Weights of a small transformer language model.
Size: 8 layers, width 256, 4 heads of 64, MLP 1024 squared ReLU, vocabulary 8192, 10.5M parameters.
MLP neurons of a small language model. Each row is named by its layer, matrix (up: input weights) and neuron, and shows model dimensions 0-255. Each number is 128 + 24 x the weight over its row's rms, rounded and kept within 0 to 255. Numbers have three digits each.
After each neuron's rows, "fires after" lists the tokens most often just before its 100 highest values on Wikipedia text that the model never trained on.

L4.up417:121115150149139154131138136163164135120145100122162157141115121111121136126105100105145082108133113122141122134092125091109118125112148174126156127130122139114182150153112111146095122137126090099112125136138130187131156116157099141107095095126138115141098120123161146146128138128108097118099119157116119112081101085143123112155104093115115128095133124143167148094165119161064142150090134112088109099124112145129090161115119121155110101183124086113155138131152133169105154135108155149136157139168120150160115174092137115054128086132094163114127096099102135107114136147147141115097122165129130141118143096124149130108129144142125106148129141123147133137161170133092180139162156103105181072158127160158107123104128131089133122121111111068144141101173150135160090140138132
fires after: ".", " the", " The", ",", "The"

L4.up547:138106099138160102123140111175129122143126106159126133128159109166101132103129168141061121087112180144132144129111147105148141124079150132106140145121109113122110100085121142118153122181134111126124120158113172097187129118148113158132145105140115139125107124158156115120125135186163126151097152111092168139109127157118148101108144154156103148121134214097120139134118143114122130125118097187154103166128135123137171132137108130133126083126141114135168120145120115125094123144176121142146130144115114116113127147107157123087092153120092118114117153116141088096139169155119163102134133115102126111147156113135080123116166114128158073127140127128108134163132157110145103127114132161164155127125156151106118142146142109149114138096196146120063169095129136103169150111115151
fires after: " of", " the", " a", " most"

L4.up782:175134113160146168126136144128157113114130090116162125142136094134139134138102174119159141114121146141121118153102124118102133144134119128070135184079145118085117126123163169131165150165136103076136113114101129134151133138144141160115123113104140136094173120135143105133089125149154146123121113115120125116116106158119157156160151184115107142085108128120129122144172112110156119100124083121117130148137111143152178131140162142127120176139143105132147166142118123124131166137147128159144137088136145122085134098125142160059099150119106132154119114143076128157174126154113138083090142124102165158170146132186095119141118136118112101137092142111103143162079176135177144163167124126131145114134126131131129113176128107132124123107142105108144093078124141127094148073133154
fires after: "-", "=", "\n\n"

L4.up521:140100085122181100136144152115155123153125080160128138124155143149120112134116144173137139123110141104101162108108085110107157146136144139065139144153110134094152121160166161161085126125112083122111108119103120110161136129154134143151111123129135161149165122163135134172116128147154131125104130135136153125099120152081160126140071186119091125081112120149120110165143120147143094145141150151111102148141125116155189126138160112149163089117120049146116145126124170126130121140138163135113155129144111128158124126104094165117133132112086161154101166140140119119121137143117141106109147132141127149106101110119145113087137107148091109130120117107101125157145163104128133138143101095147188099111143157108129112121150118157103089119153119076117075062117123107118156116145151
fires after: "-", " (", " Rock", " \"", " Black"

L4.up648:157088121123080094134153137155146116112145127096135142111126143162107103144145134127080135121104184186084167151073174164128122153138134134101132152103100149130129133192122099135145147140120140124114106130096110082137125103154101146156173110123172212148136135198133093146131121150101103111156130131103181163168145170136196117096102159138135092105137144128173126152088145117122101108138117138127107099120117130125150140108123119143120126140162118133084108126137133133113124173157150142132139151075104154145132128103132146115111117103164154150088156138117132111162138111130147131108143108127111134135135088133137122133124132151162097167089162124138145114146135141142150128117129130139127107115128138125140139107096100143116128115109163116067171135104127119131082116119118
fires after: " p", "H", " n", " st", " t", "C"

L4.up196:123115107122164112109159090177143171112135134134087074140106120126101160089124101134093130096156119138100089118134125126154083143125132129129148131151155151111124159140141135081095130225133099095084164166134136143153137122108099142125134109127119127112145115173180139129120108165155127158102119139092157133092127124128124159137086111158128126137157134119127126109124098111089110126105125111089116127173148138128155135124115073122110145107148107137155182156115149163159120126119145139127103130140134148166122123108150109107091137151140157154127124127116171152171093145112121089149114119099111103132156097193129120139188128109129101168163061119138110122084143109149146107135134137134137131123140144110120133118134149139148135140111136093148090163165146112080108130102132
fires after: "19", " (", "18", "17", ",", "."

L4.up760:128113105098160123147121133139148124115102081129171159134167152147111111129112161148133132117106133147103122136116112144115103174148116137138140185093115086143121148082156128132116169144137155106128119147130134141108150142154103163072097129123161164181150121163193124097118138151118048133096152118140149157104092167116130100091156164142112154110102138127169113138161122097159130138096087128130148121138142138124132103132136098109107153091095119123115160148148113114146112142143182144098112087154123134133153113139125117125125141163077207123174118108167138101110099145180134101112162142140179146139134129163139128117109114157115107121129131148136133136106164143133121116138130119153118143161102129103122143128062139114134127098119129117148113079120121117093112157110130
fires after: "|", ".", "\n", ":", " single"

L4.up792:133155108154133104114115070184111101147112096106117125144128151144091101152167129158099106082120111137118107150076126086163140154105211132079132137122126130099124154142102138118140082089098130160112127106115146106149135133168133078094143160148123143127142084115179121126102146130132138127135141134047121124117131146158118120154154146123154124123152137118109131139134124102114132150131167184135134145116106126114166133123113150092139147123165125115138114124137143131113114114152093128150130161102098138115133149089172123117103096089146144118136117114132093119134123105125130140125175090111123106110177150104120098129184149120155087139120118135153142132170164100103162136155139165126126094102137069134145124176126132122079132118117127102102113125093170155151109103131133
fires after: " the", " The", "The"

L4.up90:120117095105130139149131130157121152131148107163107151107122144125097106153138141169159132140069130129091122184122098144134132084160134123130150133060085131137157124153131147126105132138102149068153112134060131107162145175105111133106111093165132137161126069128106108093102151154127120130110129128129125136117086146155133115135128112143152152156101197148134175150135087142097060082134100147120158103128134156147117136130093154133096113108129130140103145099125120156136094150125109166156124136152124155134125140136107139128116116135087182104119149120137143105154117133144155118145105171150113126146130137142143076139122116131156104123154144121109155143159128132120124131132115110109169124117179143145165120101108115131102096107123115146075098059116136160140115138092161
fires after: " |", ";", ":"

L4.up960:129093092135112138138099110141124118129121119106156157119123113145125116161121113163129125053139099124128184129088126129102096183134109134100141159128147118141109142149119138158180137115097125128137106109105124131172122147129102090139130129155123148116099135123123087135111157101101132112102205141130135118118152116140148096072092134120159143103117117137155144146124124128110105129127120171113149082152118122125131092084082086119111144166130120077141152158170126116146112156144112138104116109152119149144145164111139119131089128051130110120176108137105114139139146071107125123102115138105175072106187152136171083135123136141133072126154146105105136137108149149101097123130121176107176137129108086124106122137143096111126113120137139126102164142126145157121119123124161
fires after: " the", "The", " gen"

L4.up279:138130105104155136126139095166143111092106119149119113070143097116139118172132150173125157104138126148128120123089073150136112126149114087128174119136094125114125163095095143160149139141095118112143162120099105132137132186121135105100154143134140126108118135099099122126126088102140146100138138184096107138117137153134171116125120122138148159151112116149119156106133104115143134121126127163154129123131123099176178108139082116147142115112153147097119143103102140143108108150135150124141114157156122148155152175117170165097126116154114128140132136124109112114120111136084151129132092113177124103131198139131143080110129065120112091102153153073094159140159140143141150151117139141120125123149144102157125139130089103128087162141128155114087123081198161112150124090092147
fires after: " the", " a", ",", " with", " from", " and"

L4.up524:155120095137147176117141141204161139088133091113159079117128132096103155098158132144118139119071121129130112118091118141139124131114166128128108123133151126118113123120103100111100129121129101094128153119119120131172117110110154122125095109105136150161170128155112132126135154174160129121151129164128134144091084142101146134123076165142122172101102118112166168106151133124112132138140097103122149128115177085154127139105119073124125090144106123114162127141149117112137117146128139204128154128163135171188137141117159129123090118132127163113130133110115120125134144115165150119128083148111161100166107166141132148118141149178167112113107150144066121118082131170105129150128136159167131115142128121144141128138084093143127142129124163123143143140161156142161105122066126
fires after: ".", ",", "th", "\n\n"

L4.up186:132119109119146136103126111104143145081126134159086143153093087102135131131116141158099109130121131103130119152149099139154078124135136155121150127093130078122081146124111146134134155179126110097147108175120149123143075142106153145117123115135104140143145113104135105134113129174138113121125135100118156132105128168128110120139106162114138159124170183110146157139142127072152100102105119120135165093102160120140138115167161156115120157151089128127134143135156114114120110114173103141108110102128112116131129098144113169170135127124106181125151140143098077088174096120121135110100149105140161159136144113171128076129150152158096125104096097115125171159174168169121118143132107172119079128150148170121129108162102128127125117099158109083092118075116144137167134124140152
fires after: " (", ",", ".", " well"

L4.up176:133116137142110149133110137110151112117168082121155100136141124111093151133129126132123118122108108126090119088085161104123123132161090117105176149128115105125155132121134138162127124147070195122108153118145123153124114144126150148138122141125144157172161158127114138136152082114126134193156192157102160116111114147100140136112104122113081194108107137115129140105175120118089140112095122139135152107118162113167190155116115113119128129094150117100093107124112145148177111143092121152140120135114120125150166097131125148123100138106095125134143131088120138136168120116144102112078141117156141118150133145143121127127126140138139178145086095149083130085127130110143135176161158141125122139168170096187116125155139101137108126129081162091138100104136137144110108087122161
fires after: "\n\n", "=", "\n", "$"

L4.up763:157105092121130137147148090138139100113146092120135190126106108141148120115102124117118123089084111156115127141105146117126108098121159110098148112069157126112115147171105141130144138143117102095150148169170103158158087115125127143110094119139153136168167071117118132106160139187134146136130117140067110127088098130129164117172070114152101111087164150104137157069174099131116113104158131155078147153139118137131133138146122121106095138102113124106142109150122116117134122109121123185161133126141131159138116144146129152142116130128106130135128165095143127143180129140155139125114157124115160166143174140147129133068148156149124109111133136098153150134174139130112117135154128166094130125138129118108193119115107117123134105132150111060136133070121133156132121123121121
fires after: ".", ":", " [", " /", ",", " a"

L4.up412:152096096155133090102138101170110105118138177142102130131160161162113129099108138167134133113091116122141124168101134161130154116116160154069108134130113133091127140143125129134144127148130143137139129115134158124149103111091139153162131121155132113107107101082138119120117111142152111177122124084116136149127115104157123078147121097126104133116114213136150123154127155082097107121125123132111125121155138138114141151095132145173108069141137158148135121139138098172144098162133163122112115104138144127126127136088148159082084142146089139101119161148155082116177119166148194123109128124146118128111130106143116109129160092133136099127101104170140131153127193145084115124119143123134173102110197152125120137114117127117069121099119109090098105119112125116112127135156138
fires after: " the", "s", "-", " their", " its"

L4.up394:128150132150167138125079103135149158145135109097151123096146102144103136123162147111124114126126140128102097095103145149086129147174133140107135152120146134120116107126146128132134124141063184119164142138144163140100095120170124142162131119098167125132138118126139077146109093118161069122090107114082114140140112171143125131122124147102117173137120161089128138121166120096097090119130078127115155146130156085102156108113103149155096152122144116133155136125169142124157103104130173173166125103118134136120129106082140162107131134093069140126168139117100145119176120115139102096123162090082125099129150151163124107106155087152113146137106097145120123140107144147149093168138114162127161139136156162109116117131092064152146124123127148126142105151136156159088119140137131
fires after: "-", "\n", " °", " •"

L4.up913:165068109138155136176140093146154131097095087167106101132110084137127115121153079155098118086117124116090131171119156136112141139165148157107155154124116135115110127146160109102123187156136124100112176154154115153120092132115135148142113140158147154167173130096119107166142128125139115177128153114127118142110140135082186131172093142128097128138135167109119150107152094134163107110101137159097163156103135100136125143125170123116099127112099132114155127139119135083101140115116118123126142118126096157096161086129108182142127126108116131132163166109075093125147157120093124088154168102108129100123140129120163106091120164114131132115124120098115118103129167134103150080152130113117108078150130118131136120145126085126122113128143105104138123116126137196133137109117110
fires after: "\n", "/", " Website", "-", ":", " www"

L4.up817:130112116096103137130117161124144171109123081149142134113102136109114124183133171111159148116067123130151151136101166119115111132130142148112138165081130107114110141090150156106112115124105166103093112159087144127119097145125140092101119078124156119172150119165142113088108156130116090122147168088118116139140111132170155092102128104185160165127107173114179110192183110110134098119114127143154163125136139146150126151119099160129112118122126104147137115103125108143156092115151140144153124149149146148108110140091146150136125148131096192105104140122139157137134137147078108116118137116119147138124120109159134107104106145154183115124113100119108139145112126110099108122123144168129154122125114143172142147112073104108119086103116118117128085066118151170124124152138134
fires after: " |", ";"

L4.up341:102086119093132140152140119129124135159187113145178144140131142147125133130128170125127090105118143145150154142127122122139174128117120138093126184124147128085085119107107169083131104172079179145141089138157131140131147173134144118138120117158139123095125135111148134141111123167143070132094126108082130140098092175113145116124139142114147194105092185121116132106149134121138087152137103158119140143198103116114137117117089138130111115113119131164151113120154137124131117145124124158098128127127098113131126118101168150099087104094135178091183143129167162120158107114135105116128129105164105123141171120148126113129144094146155153150097094094097153148155130113132123146122103105137127141141162163122100149123140109139104103125160119153163124088153148135080116138111151
fires after: " |", "S", "|", "-", " the", ":"

L4.up214:132135133161115167131169161117139134085133115109116150113125133120109151175082163115104128127092151113139145196074121110084129107095118076103131140123105114123162128123169102145140133144118187116095139125131130105125096124123185135118112099114120134122136148147157130132140136150141106149174102138103122111126098099089135129131106137124110176115154120138162114173134134115111111152119167132083106121125139089145165114154144131089113116126148155136120170137118144122133109139135163133100088140113130115130139125117137091118129157075162147107090168095159112094079137130108116084109097206108142148162112092114063146166135089125111111156087151116142129157143132091129135140155145114143133105135121139135151142134103145133118107193144122098117151123152128105119115080116116
fires after: " 1", " 2", " to", " 0", " for"

L4.up717:172089095123157162123106104161114112107125100106124170121132095098118137141109163154110127117157164119130121093073093135132089139111162136097151144095116172096159107166153138119135178152075129150141089099172145166134154131146132133118095140151094143165177146127162120132110130171111124091107166107091135128068129121149144150116088163145129139126101184119159154110124102085141132116119076141118136148143165115188148164091130111143124112116139148110159132134168109123137112163093104114139127079130114120108127117120153127153094162127107136150149127127130092110179121158108143124126117171124168092159108168117176113091150140122112115132149114131119153151122129127114127141132145159080167113144158140135126145122147120124134117114141137134110117101113142156096127119121162
fires after: " the", " on"

L4.up602:121110106159125123157197149130173140154095126136113113172144118111089127130144106139126124097135159135099120169147147121088133130147139141083129140108141110155137144127123121083093144130158092080128146149094167141149112116138136155101077126144101143148130093120118112114132171143141100118136118145113148080127107136109123136164130131178121130119155106135108130182138107138130125131110152143113121140144101116163135109129170076111113117132103104131122124160135123128151116117116162157150125109133157140143149126132126153120163115150115125109133127066122123181158121138160104081071103179149081136154104136143154071099136116129131098177141151127144159149160118135141147117164141111145179112120144126150163109117082123083084097139129144110141145048152150151166120131149105
fires after: "\n", ",", "\n\n", " 1", " (", " is"

L4.up46:137102124136126139139149121114164089095123119156115110113148058105139146123068109143110143082162142169108136096107124168132128138125152083085167152098103142140138144125122154141131134139152106108142105110170165126147128121163164120151135116165147100110155123167135127088142114152123130133129142123089140101121108143097160132150081155125099185100145125101117118103092105163072117092125155140163130097138122084135212131126108119118136110127155122104127122151076173148154099132139147112127115149115096163146133114149136116124155104088168129124107114100116120124126108194166134124146126110129132138117145119111115137113131154075144118150108117165135138122154157136122162112171112112115136148178144115137169074133149150133148133153170123083140127125141145153143098151132120
fires after: ".", "\n\n", " (", " \"", "-", " Kr"

L4.up241:156142157096134154129122194138146144127116118161151153082144118110125117132120151113149120121106174158134139197117101080086160120138149132126125139098106093112133128094151150131108152123138136088120129129147153138153121149187107152113167088131148172125126144133139129145106153135123112123092169140143149079112096093135140133155152106167122113124158174132186126114178128142144110150108113131142114159113106127100123107124146104114120123146143112139139144106104147164142126147171146139135085135142122144118133117133119174114106170124123153131191183096108136138129115114129128101094191153140132164089146150125128160099143126147123101128108146086155154149163161131144120124150157095128106128127151125096112084122038122148108113103093128110119144095127147119088152124133128
fires after: ".", "\n", "0", "2", "6", "1"

L4.up212:154108117153117139144150135162175120154103118160149163095085130127128113129122123131121103116100141151118132118117119121127110154098102151127126155105116136118137119103110173097088119145140154179131117115130133142124102117144143135122114098145122132136153133169160138116079128167146125105114146107101114130125107136135172092137115123178143087151154148130112161100163153173110131122135101109139084099123124136150132133120121128136122124147168088078096150128095147142128090210138162154163124086122095174176133115146156110089158062146134161122164106137187155118154160149125127079127143138116134124133136107110123122142107125165151164108108101138134104099070117115136122115129143105086144163159192143152134119148123095130133109135152166144128106118152153158135089098163156
fires after: "\n\n", " medal", "Rec"

L4.up879:134112111106151083153103110141155120098135112106149156083111126126121138105135134164148155109078121147127138165103132136103108183113109142137149125141122124095149123136098129156130146144115115136144130111120113152152144131156122124128164155130138116133131122154148098115099159111154096162132153142130137158083098162128135115135093131172096109128080137129127126124144157114116091143122137151119121095136121139160176114115105113116134099111122122087133157116165129113130119120143174151114143122155127119127171183110113097136107116101062124100163128135088098074163094132144191125116136101119145096104136148151187086107150121086124113105159117115110131160159162130124110136136144153101143086130162109148134109126138094100072078095123150083075105119144146128171135062138157
fires after: " the", " The", " a", " an"

L4.up321:170115140162157097109151118145131131112139137112156102143149095107109130114117124139112134117070124190098145093157127088122099100161152133103107138116114163156147163145098127165098144137126120145106120144080138112177110123134124120142118122101131124131097121111112119094089110145154148138124120118113148121122103131104118127187125131112157177079119200145146158160137160103085124144153140101128083119148156111128140114118163152147145084142156137154105133125167151117121150090161139182137132129137109137107120142090159149054120156112120175103110137106098112123167148142118157123142162161112085107091139150133118112107168121137081105177096114124070150130104140104104120100106125137094133093112162164159128117156097121135113105125142149116123136121105113124161115115121129
fires after: "-", " (", " a", ",", " was", " his"

L4.up213:147109122093164128104151144175115129112136142110140124148130145121089168140142140166120136101103118137138097115126105124093119118141142126071113097138142091095161168101085111147154141145113087144103162124137115102157109118134087110100124130117125139112151135102155076116097149122124137137111168138054106144128126104135144127132115121147083105104076154114130156152130133104132106107149112124112107150106122134116144121110099101127104092130150128079142108187138101122124142131142099126100124111128137122107120171082198136084075142108097138088158116113100082097117125154129179113116102090140127122138186141106164128120124104118124087107113112128121131153119172153143101098105132152110133076114117134121103125118150089115067141093166180128110117135141138130154120109112149
fires after: " the", " The", "The", " a"

L4.up165:164080135102153074128121131178097125105144123123121106154111122146141130085138115176112096098100122134129105146079135096093100106153126122102131141109137140109146131161066126131102130134141125157148117148119158135169134134128130109157121125143066118140126122120164115120115132089137146138136118173109136153076108143136124113175127154151128101120099187135105157124106077142095088138088123140130098138132153169124154124109122109094142109148130115095137144170121163157120072135177134140118101130127121120078121129136130147102112124082104108083136146126105081138160137147138169128117140080106125096140165165109175076155147151129111085119098110128106086128157171175148126147131161139097154113109142099132168121124133102102109122139153162125102128142128151117139132109118130
fires after: " the", " a", " an"

L4.up323:123092116089188077142141120190138138111147122138106142144102139138093126169114162141093123109146111146104100105137107100115132139150119128141162145113126147104153124153102140108141152176099088139125112130138125136141137150147124112100174142190130118125120150157174095127120159118113120125130177145106129144124144140125160144129128112162154162101148164134119137098116110125147153152166155138111129156162173095152199169143096075167108077119158102150142151114149134137121148117105133143102153105113058132155145130106123093115089126097101145076163110134085088134143142140129133107094094111139101102116117123127175136103161101097130131133159130176076170155145107152102105122130093128119138103142140116116112141108151099115134112141137113134114125116134117129151101105110120
fires after: " the", "The"

L4.up555:157115104132127108131147141187114144137102102113112118098114129098077155129094139171102137107128151145082135138111150146132118126123108103114107137108129117101146125116129136145158095189173131100153123150140143119149133138164158122116110109125126164158163127154183152112134162130117136136117117086090155135120112146118137137144129130162115155120147155099143113116146102131135146129091110166120162123194094100135192108098158131087114116110140127141118130151080120132124140105128164149117115160122129156137168141121105130132121102104157125118100129123147194149140121160140127099139154138110162107150117127114138125049145149076143087161135153125139135167158152113128135101156122128140157170129148123081148125095099133138153145159100133103095146058158146146182116135087155
fires after: " on", ":", " |", " (", "=", " On"

L4.up397:113123092109135177120093102127165147078156156144112130146104116109165071123152204113114123119107152124125140139149105141120120110139105135117107119123128126084112127094146164100125169188105150142127125149119102122151114108160160138113147068148094118150177148120148108104130123137132127111133114125115158133116124139098146153137099155139147156121136149131128118130147119106140128112145124165118144154132140131168185082107142134134126142109105136131094138141102112081110137132153137163143080138131060129104135096103135151131155110085133144116142152131068168159129120102118102048160141127164131139155144112181105143111184118127138118138175135114113134126129165130156106117090128147150111144089097136090108110133122148114126157123179163124129089095114109100114126121126156
fires after: ".", " (", "2", " G", " |", "  "

L4.up770:115153111138148135185120148147107164151125133107155097079123140136112130132135120141083114111131159156129146122125138151098127140185118110140152169100148119159104149126160154104123112170138130104117148099152144136144121122128148157123134162072142147146112149122130114129129139127126143211160138126103131105136117149146141146155137149123107159111136102082109123116143097100140092148127161142132142135143152090147132152134092113130162129108126122118107133152137219155136112125132157173100116096146143148128167134129167097070159111129089154171169152125136117165172087127102126084104091112160125141164149143135127073138136098133130136150134140137116081122151124109123139163138075100163142102083118154141164101104121081083135100115120129115144150139129144118133129097133098
fires after: "\n\n", "|"

L4.up192:125121114119164139155151130138148158109101128178169129125123140119140083123145180171109091129127149145118125151098126118140101155164144144159130191142137178075103112139113139129114166142117141114127092132143081151184130151092139113147125111133137138147118156121131151120050133150158093153089137140154119123087110121142132134123131108146152151135125171111146135139153131136113129146142132148123137074142145147172108162115112122179102125097113125150158149122130135144125119149172119172117122157136133151133142129146158116086139087115109194108125138111144150126139127130119165113123100141134149124135130136156124135094119102130109122169147061175149112106150121136109142158099152163116166105132133150131169139141139131081123114141132113172163097054149169130094109147155098
fires after: " |", " by", " Label", " (", " Stadium", " single"

L4.up876:138109092133165099136145098202147152151153132112151129128091159109127131142140144155147141104127096095099131159081086164134082167126157168118147130122143119103183106117133121114146138127139155122129082155119168141125141122097101106117103148168118144140100152126167098135104156149147113111146145128106113159131113151144146108119110165167124118124143118117118131132123119142192099141098135117124133106123134134125161148129099092129134122136098089093167170158160109161107125119146146176150099103161120145138177110126121115098120131122080171133185104144085095099117141129145150126102077112127133099100161150137159074095145096126107126138175107143117168122097129123112130112125097155121163109132141121142158131128132110119100125102089153093080093087118127161144126126126147
fires after: " the"

L4.up305:149106095101133161106159093152122143122111153132176139090102108119114140120126174201148136120101152171153120140104107148116099115115152153113146125116118109090131142142119121110112150137111109079131121150104105139095121207103102115116149102106117112130147122114133113120115163163157122136089158117115144138081101158148155087081111131122095120118128144136169138122135113068165122096088138147133108097173101138138158144115134104086109090149141149149128126111163104157149115207140097160129084085154134136183145149087130144116126163100109123130136131141088143112152144149150191106119143121160152153130164177137137120094167118145119088118157127100136138142128147128108115076140150129107122089125148112129109124122104125117123140116123117142114154134139128149117129118113155
fires after: " the", " The", "The", " a", ";", ","

L4.up921:114095093122132169144116087142138154113110109117134114104096115119100097118175110185118107116108153135092137156130153164136177112137134101109159158100151118126109120105104109122138154182102153152123128119126068126131143121128139134128084101113107179156137133134092127086123133132168126187116126126113149113129086140121141153138098133118143175107129168161142124112120129140154133119132182156129133123119128092104102152158087174103101130089145138123165129135142136096117129148120114158154148131138088142111147109124137161116150084082080178130106146121110086122133144127070143073133154078147109140116115140125152111086187166101124121107143125108124148121149149137121154140106136123127124094125129117106096130132106141128107146075126099076139119107145101150098112115171099
fires after: ":", " Website", "-", " code", " Number"

L4.up121:144143125078120110120123137143141126130148098174148147082142120105129123114159143148113118085097121147127123131074130145076118156157147130136121137172119100090110132166127079162160162157056113149121131103097138121138099107094083105167161122167153135147128161133124086115099106123158115120157144131110130159102136118151175096134120105123148146117085123131118155183154159136147116134108121112120078108141149116099153139190088142135126117127121130102105112158138117084112112122158132085088148115149123140132113153081136135116132134083103170111123168143083086072130140121142135104145094112139090144154167119154141129149142154162113134121103135093111106158159139157141102141092115171123147099140147149128152131136109103132143085139132174113125126130119131127150126126093153
fires after: " a", " an", " m"

L4.up679:166072122170125112107139080155123092100128082085106085074101086138133100110098116172108117117078104116091103148098141136155127156126133156095105127133149118129120135118116106172140145145122138117113159116152101112166138136160121156145136143144117121124108104112167157129112140158128103110139155121069145158096081144124103112137136136154133109103141173109108122088127125090087118144134103134094135155120084139128181147115098137108173118144175085109141150163108131172123142159109127116106120159144106104102114140110138100095097179090098148134110147147110093107119128139147172117123145081099129128150136102113135089151150138101138123133136089114110137124151193140114165126151128143139168157162120144139134120150108121140120127129136149072101129133131123137125092099111127
fires after: " the", " its", "s", " a", " The", " his"

L4.up595:135102117132142126110186116134147113126154096137121138120120124142117147165113088131117131046068130131111129190125153142127131154108142121115139108152100149104083100126131109131175155147159143090117116129147132154105145146130155126141120149185146118135165111097160147106150160136093114155130136136102153140100100119155136107093072079175120173102123116103138139138156077110122125107135145095095118127109171092142172155117110090131091136150143101117135136168141122114163122134122128123089113105081085131148126135098150139127116160116121136129126113091081079123180133170152136082144146110083124101165094148114154104104106120084139120165121104093115167125122108131121143134152152116134105132146088159137150115120121120108144146147153137110135156139139099154158112134114141
fires after: "=", ".", " There", " there", "\n\n"

L4.up827:115107141189135123158141151150128129094121083116135131147112136124147123115112164123139121083107162139149118177115148107096126156143115119083121182109093152070138104114116100143140161185138108108115132138083181133155126108118145136143111104095134106140133174122128107103127150135110072154121089121118164173113101157097170144113116160114101162113098154101155125195118107160129114100071115155134124132104112141097180145126159102127132135158114087140098151102098137126109109143149150105083123127133105128120135115124107145121139122134129166135132159104105145148116141163142155094103131177109099135182124103157126140130116101139115131131098152085113145150155166135144136076131173133115097115106153148140130132171110132126133116171146139082130118107151141145147116149128117
fires after: "=", ",", ":", "\n\n", "-", " G"

L4.up724:138113125109148136152159140129147129121147109174115120063155085099092130128177172121126132096146117163152128152123123120147114135136153138115126153092099128130112143151103135117112112158148113115110138122114150140125106126123126156128109098116128175107108163140130119119127141091153099147101145151145129122104125104131147131115131098123126107079117144107135176177129144080124076125146174139137102124119140145083157098122099077131128133125166129114118150176146147125128118121116163167131106116093047175163177178086191133120115133074116168102163135120142141076107169124107156095112106159146118119116142153169128150074172112132165125147127127135102139141126140106137086131116110147155127146145137148140145133124108088122109171150130179110159132129144107127149126128127148
fires after: " 1", " 3", " 2", " 5", " 7"

L4.up432:112102137112110125137149159129150187086163119150133123096120068091132074156132105155163121116110113129155115147118139143107119145122122129132126179107133137108102107112126162073142122141129144129087125170076100139077120147094114136109156138125143135131141180157105129119134111123156138102143161126137128138123108100074167143107131109130114136126122143107155138137171092178138068116183128120139151109163143130120128138191148127118086147138093094120124130120194127119165100113149141135112131149128092157173122137137182159141156118109158128096129106130124145093120098113125115084145114141124135140111129100093076144114138149089148125083118107144131109119158134107118112130111152134114142148105164166115145125128109113136114137142189152127172108161143134144100099172131150
fires after: " .", " |", " to", " Moh"

L4.up156:135142113122156160128148161128181159093141115124133105092183109106129150126118098126107158139102164109125146161126139142091177123142152160091130109111092129109121143154119154115151109154135150123120128131125113171180111114132156118129080097123138113142095143138131132120124119162082107135091135140118120150076108128123182131127126075125099144108144159128142114127147108116131086131130081077115097134156143130113102158151123139127086159147077098096113131148161109113151153150176133149094069096126121136094121120138140162132144110070121122098134119151172153104127105156109084106101101168103127133163138164161101126106108116130133130152074087120096162136111152153142125148124160138153098118155155116120143104122104100164143125135108130105145156108167132155118077127111134
fires after: " to", ".", " not", "\n"

L4.up956:108110121129129153151167164161148118110118122114125182171137159158073162131177164103120103111133129141095080114146164125136121144091130166163117157120126105145122150133082117129128153136096114162109089145115095156094125135123096120101111121164121159113146133148182128138168127122164103105131129141115127116082145111099139105146084146148142158095162123104178139136124115137155141117103113107114084099156139132142108138118119116102066123098137106142130108119155116139129097148125125148117131159162089161159161159158160106135098104136150127084177097089140149091137141110150109086141131136129118113141114111130095145130133124150105088134145117107090117068097152098126184103098131149113134131147163114129110133145150102105130139100120141117154117104155163116106079087126146
fires after: "=", "\n\n", " the"

L4.up72:133138100102132083111147094159175156137159140128102146145092109098101192111113143130100110083115120132108077116109093110109066143138155149085146107115122152088172171103150128099138131134134119114134124138112101097159110136107110134090094116132148151122130124168179093110134177121087106134119169118073118146099140125124122154128141138122104122115104146117173158150126081111116129123122091126128099101151105150156157142129092091141113100116158112107130090141098116132122105162109109140160136097178122138115112155126123138111098126114089150126150085113093105115145114131132161094098109113124179114126141143105170104131161106081128098107105132137118124153117119131104102082105107157097137148153162088120114146133142112097090142115155139119109095129176148137135130128113160
fires after: " the", "The"